MLP neurons of a small language model. Each row is named by its layer, matrix (gate and up: input weights; down: output weights) and neuron, and shows model dimensions 0-191. Each number is 128 + 24 x the weight over its row's rms, rounded and kept within 0 to 255. Numbers have three digits each. A neuron's up and down rows have the sign that makes its largest values positive.
After each neuron's rows, "fires in" lists the words (lower case) most often at its 100 highest values on Wikipedia text that the model never trained on. A number after a token or word is its count.

L3.gate183:117162124098110134102119109132144146116123141132135133130129123075175136135076146149152106128122128093152130108144146153110137138165097141158131144125158111141112122117119136139085119097165139130063104144107109128117104108118163123157140124121111115114121119096159113118188097129133105114146054158104158155116142091112090162144113163122132104122191128141133141158110146173133106119136127117100135141161171114155098117135144078094136097134098117105158116131130080103105162085090120121135118104135118173147138130140106105159164161133119110142142105115092143146108135161056137120
L3.up183:126124109175105110148141165136132110138126115135131129115165120141150131113183135146149129116143118116130145130151125129166108116133091122122115120132099145125121151136147106117138170139090134095057163167143110123112131168142111115157121124153109078084153142141115178142126100164108103122151148089091097119108102117106073119125118082116147142137155149136126136149157136120077127109103141154157172128146140105052132152144124129101114090158148118108129153135138125143122120130145093144121120162121086167137120139136160123176102129116154133102185172134149133142133202136083121117
L3.down183:141135146129133123080132109134141130094112144147142172127152120152103109184108141124138127119140160107113115151124100107110160122177074141107081136134125142162147122130112162128108100142147152171121145137088076135145108182125116158157113111176167129108130114159109139103105149127134178099142080170108177099124151160129156134123122112184121096082120097120106126125114155103151112123091156146108108135135164118140113175135154124138134152114141102166112144177143125120155115099166148122128127060158103131119174126118132101132119141133162105099101135143141108119108129114163125133
fires in: "not" 47, "that" 5, "t" 5, "western" 5

L4.gate144:101095065073149107152122130109175110126137105171118124117116165143096140136126092114173148094139179131118128096148126152109117113102099119128158098126153090126160089137095144106143126127145112109094139162145132169157105119105135110145119124109101115109129130125132132123101151122133123150136104192108177205174132106113078151121101131124139126122154134141103123116125129119123156151163131090119115105117144119145198143098106119125120086141142135120121173143142108125096119106122102126126112156097135128103123149122138136093158142144080141158139096141115131167124079154114163095
L4.up144:162146108085106136143125109123177117143104160122150129108117141103171139145104134121131099103171142136174136171146144110158141149155108103134129120099160084139084091105134114127190139193109156122100137122132132146129091141104130136136117142124130108130083166116126128131185157157119140126150156143140113153160077080175102114142114140123085111185159090135148090113129144121123121080143131121136111114130116141098131141116142097148139155155099092132097144140151125092164121111172119122122144113152145084128131160121127076151153100110116139141145140133148128135135154178119106104
L4.down144:165143152160105133098150137164144119153110119121142118140141113122133093116143144165125114109079104163130182120091076147150134108162131148086105135138112136119111142145139115099135133118117104122159088123120127092106114155113149127117114129091172157154111132109153111125161135160149079171116140074154163136099064129130115127143139122130114136124176106102114157138127139134123117111092117194102103145154142154100061100135125126117115172110089090160151125115149130141131152167094113134110142136136140165113106108157142115081137110092151110119094149150097105121140110156094154141
fires in: "there" 59, "that" 7

L4.gate375:119092150161108099094105121110134120126122103111119130122095114180112158144107106132127174102108139124115106189155136126101140136111123115106161130052131088118105135115185089168148133167108101094098176129172152126111099143182152106149104107149155151138118134164162147123140146126150118135129124150130120109144132117147106126116128143103105119123172155133158098156106148125152109162169162144107137150157172116180124141125136137116077124172155087128158151094121160147140149143079144165160107120110131134117162116121109121128114125126114132157159145085149115134119136133111141108
L4.up375:095145079117076092122138146131148109104140125156087128147095107122119140102098154142120104164116096079143115132158162107128144162081159116152116112145097105141106126165142093148105152107114126101141128140136157106153074146141136139157152151140111098140130126192107164164147143118147121091136092134093147142096151161157084126073115112114129130136147162129121081129147106100139127195171073105143083111120152104128122109132143121135130108132150130123097125125134110146120116129141120167177159114108153104059151110114124152146131129146110146151130120099131116120123125145118152124
L4.down375:134103117121124131129140088133137161111140136107195117107152126143126127171115110123129181092120115125164085153164135135101135099109119087127139137052140125124130133099172112160149074162108124149152180131140119136125159156139097128110128105135151129128107116103147114140153161134120109174149159147112128118090097116156128116186125148124091120187143142141120151133132160145152126118123140166135173137123151140156149144117103121119096130162170130119152146126164134126157131114132115173098111096116112117129109149127098143105078159154141104189134110115112196146107142105119127115
fires in: "of" 15, "left" 14, "take" 8, "took" 8, "in" 6, "on" 6

L4.gate153:113134152125143115080167103124161107099164163171155133177156117114137155105161092158122181098122099159111164110129151146095127131142131142129137165151105144120095108174147144150126095113124134106134100115138137115136133113136132093127134160127123137112141111177126105111117142112146148118144107164133083148127142139121123113123086132163117114128074190148134131157091178102110157174143105173101115127098142141154098122139167150127121115098120138096151122142139168161112172168115161174174130153120107108131130111102104112078145125158130114159102139126133138141123139169149151143
L4.up153:098129113130135107104109092127154139128103143109087124184117098112118134106131112108074160134109113103124114187120129152134106141137171156146110123138158153140119138103150133123122090089117111109131125113123130105095155147089119120096130146135105122151174148131163107111068181124121081140152138112124116124131141116143123121083128163121132104152133116142105158184150141116112102150110070116110141099164137115102077149105144077122137138122088142172089089124138093123141098128112102113162134087133114143134145117135068134161100135141129108108109118126129132093155124088175087139
L4.down153:125148137108098116130101149118120113158120071141151109119109114155086114121132132112110125072121128092101102087090088118123109118122144157127126111150101127175152127129144156104148164173147095100154168114098135137128149108126097123150174098151109148158115100152101132157109120146094138100189137144119114163140114136128149115178107132121162102103168133104101102093140098153126135102096167138088081156127165133129151135132081164095105143139120115130131159156116127126128148081107173127100111132133147108163119131153148113155106113165183166129155105128124143106127126168135139135
fires in: "to" 22, "at" 21, "on" 16, "in" 8, "directed" 7, "did" 6

L3.gate334:109110123106097138133110169109168121116101100176137140137146109107090103173098166112168100126139156087187111120153113094104152152124087097136140153128142085193133099096106176149117130145140096120127122125103154113130119146119159157104169133131120107117170157156152128137093173131145136144109092112094167136149100137111146168130117114162120128149165131109139146093141099147124113142113131136136126107129135144118129122161102146147121136151117082085141151134152118138101168146110131138149156118140106153156123101119121125091121154168122157145159084143113133198094147159140118133
L3.up334:138103153136133134098134119129107099123152070096156135148089147120104145140101133157167123161138118140140096095108126138126097153127120092143097143155205119102149135131123150170104140133173141120126097109084119105118153145112093158131079188118142122154144125111135168162158115117087109169118141182140156137172126100102165131138130171123134125129164138110144145092126106135115142105148164124065117147147141137100144133158106137119121132119126116161130144086126158118128128116149092127092118152118100131089173119127103123127175136112099095117121100124105077110157125115107101136
L3.down334:134132130169076127103112113128092117096103135172110144166147127111087190133156156107102142163113138127140159094113173145117172138168156129142127118168119135125117150107171079093151155172091149131118159123127120105119153121167163083142130100140142138086129144168093092074130061140162146124121096130141130124097131153154113107141099100127122148123093115140127146118105164119127137100095140146156111115140092126116157116145126149151094078153134143140095102126124100163149150112121096146130131091104155100118130097108118144128120134144108141154162131140124121165104155124131150125
fires in: "january" 15, "its" 13, "s" 10, "may" 8, "a" 7

L3.gate100:138077126111081135096137110109132142074149099130171140090167056149162140137136110107143128099180095138114097118151174105122136136148121138147123091132115125153098086130148088158090134139092162156121106150126144123124114113124143117151131115121160123141140149103113106065142128131148104150131119145148152100141175100121133126094127130122138112116107123139133137141112152114106104148094143120081136135109168133143133143184100155127145131138083138124110127201146107104123130100146129133092108101091125123111154100145098133135099144143098156126100134127116175181110159176120138136
L3.up100:144111112090126086145098106138144131144112182125163138133125091114157173146127138127114090094121100122155126118136115164152152118126094132119135118140137111149144113115097120111136125073164139130109091103086134110129138151087117144128133187131113140141093120148114136117144137097090134137136118149141114126167135115082123141153118079106163147120143127132183112100153120160079151143110117103149105092097111164112109124077098115189096112106101080087143146080167104120144116130127124114176132124143115120114103162143137151132088146107181140131131132106133100149134125125170078115
L3.down100:124143114138125150157132122152129144166110117112120115122108195196109138113122126116101102134110170108124147107124134127158154091118155091150098122136126127158130145138136143131153147156094121130123172130148085109154099108111129149165071101134094120151108105124117119136093128147123135090131095147111152108117141148172133150099127123116099113124143122147126073161127148110191101087126147128155162165140092101125157136107179120102160185124170153165090130179101120144163115182113138140129119125087143143122124105117103101149125105136106167152133125112132138147112130103127179128
fires in: "that" 24, "this" 13, "each" 12, "described" 8, "same" 8, "time" 7

L4.gate378:095141130128164118080137137115109130143142137118136162150146145124087133140142090097156139124138160123133124112097135172106146177112142106089121098151152187142119085169154085108126141149165143144149148129106143112120154165154093141140093127138129055165129147100100129120156115167096134094125143119126116160136122104095171126124150143136158102155072129118095137102086138171141117113115120120110115144134116142184108116084120126169110167141120128106157125102165094117124137149136141152133114135134113146121167166108145122156105175133179114145143102110117139100144114142096122165
L4.up378:082124106123125080158093137103141073137116178124138153137102090131129156132138115128127129120146157091098111148119162099127130098130112114128103127125141141153173095126111142150133141091129105157126153116111188108081150091111133127113123141142136109144112119159133124132111126087151180094137132117122183108099112126090125114133144107118128104098120102137089106140117109139165068095106116103135171144122153122134118149149116177123137142116195156118137108111116104141113079081163096114108168144158097119116186116180113118131133142115146134105139130144094088119140118146128151164
L4.down378:116138121131158141113135139165111161107185111109091115126191123111095121118088153147141130146140163127151126092093114110140127155162152180080163130111105125130142120124139121129135095124145153095133138133142151134128118168162133145170137114088128097138127145079106125127139128162108115114124115116157132152163145090128124117116121140096151133167101153107122177105115118112111094122100114126138075097129159117127104130104120104135127127159087164108164196112149145111092179117089163161171076115113085095164120154111147130146129139127135121124136126126101140084114108148113119085
fires in: "of" 44, "in" 34, "by" 5, "from" 4

L3.gate157:126155171160141169129122126127077137162146109122191108142108138118129102131114127114152162121102160116127148110126093092094124133150118094088163111124138131147133131105180105113132143132113082129138144139115135122162137138085112129156145135108121115097119118092104124107118130130161111112107141184120102110155152131170165146106156166148123117143119203147123171119142166076107116093114130175152179151112140156132120109130155152121138148085130137119122146121184156098145151138122139143152109117107111099089121088122143116155088120107121095156151073122122138154121089121156127131
L3.up157:134120115122148159101104171119111133150095089135138135156101141109130161127109155153116142080133104126090078136102129131159068145110154151125110112121122154118138109166118154105138088120162136127089156122135159137159110139105170098135091174128134102095118126104098095140121141127126116117120142171097155097097107096130107154132132155141187121150133139130114082062067125099136068133114125089123133092133152153136172159137141131081095121148122134130109128123120144137123122149147108160133165146123143133155155099134111092136165120127126153176115115107080121140116100156122152134
L3.down157:113089137138110131151104124136162134091122174131098144157158134162153103103168097065101138182115160147118141113144112149085142137154081123121106100151120095162121153086134134155147136129097101121127120123129135122116103125119077145150131084111079180153126106138131114136097143127122153139110120113157126217118103149129157120122098123095113138103119084105098173136158120196111178122141150150132109160136104128123107115109099131122122155137161115141149094103133104100119132120102143112135090126135120129116116128115108127136086113121148111093140102134133107142150166124138100083
fires in: "the" 63, "s" 11, "its" 6, "his" 4

L3.gate278:116100138113149090135106143121148125137120133154166103141137111122090125135159102121135116112120125121123144104130146110112131142147124115096137131185119116106081075093113133132167135102132112133143120152121087142164152147112149124112082141092129095137097117132116125097091137120105109136136116120107157152160122149102116141097072158105121094174088121135144093098111141091089075129100043086128101154162109127154155153135104088141150138110138121161115125143154135142143110148118091141154082133156080146117160109122084103132157152179121107122092137094140141146128119158108154133
L3.up278:107146163161133094137102125158139137137160161156131139136140138161088134078127117117132104154111110166096113125112158110125205122115139118109151145170123117147130145155132151195152141109142141133141134136096130148129162153144124130134102131131172135142120154112155155122085093136122121097159117146106105141131137107120124161099145134100114099149108075107094135140156145115141148100086096165143137122199153122100095115130130091148112165117106114113138139139145140094122129110130147123135067113136141141156181125165141153111152148170155104124128135116095106165176137187146122128
L3.down278:090135094084123115109137127125116135106143126132108166123124135141175084189119133129124144117144153102123079134112122101091073106134118132131122118085127133135166128146121092121122120133102148114152101100136175094093100137124117108168203113163118134120142115141117116155138160144183146112061126120134131117179089121149162151167134097164125143122142190114120155147113112143149129152152217119114141126103150155128092145112132155120113147122113129109167102152100106147125115133127095139116152144121142119112100157116127140123098128132120108124148103147146119117106115110182121120
fires in: "of" 31, "by" 14, "in" 11, "the" 11, "s" 7, "on" 4

L3.gate328:107135145113121113144199107092154133106142148138152108133154128102107115132139115130149136092150100122202140152072103120085127132098158126098130167085124113105140123126119159134110142137188151156119160110120156146126107142102131098110111121171122079112143097154115147138106101105148117112144097118159114132168151135107124111135121159098143118157168129092158092145069123110165104113161133130129135117136159134136119103094169134136121138134105126159130101137112091130110172159120141171114129112126170139148137133131130126140061097126110100157164163119137121128136090179154111134
L3.up328:109130094172117136125128129123148148097145155139118107124113126133134132128132105130136180179164125107115109120122152106137172129116122119091120157146154142103166103114127103180113134128105132114113122115140138130154112140148101188111131157128111136156133143081128156145121149181132139133148088123129079175087129065133160143128154092120095178138096189157134117123121093135166126124121110142132134110139165155156118151107135149146149142082102113163128117117169101158100095130117153061096123156109139138091163137086116138148102155065122120115130134124132143109146155130142111154
L3.down328:127129135121110100124150132095101133121146106160162130137144094108144120146112159084147121109094137105095142144079060137097120116097145119181127109148106135146113119084103194184144100167128091110130169131148128141114097082109176113152129107154166118167107110118129127133085136119151139153116149080148167099165138141133150106138113139118162137119118146138105109107119097162141088112132128151109132130125144134081100151086182172146160147129142142122103118135127115095139125082118131108102126082141156109147122128148159113092125152132128104124125160103114118160112126157158131140
fires in: "in" 24, "of" 20, "two" 7, "three" 7, "following" 7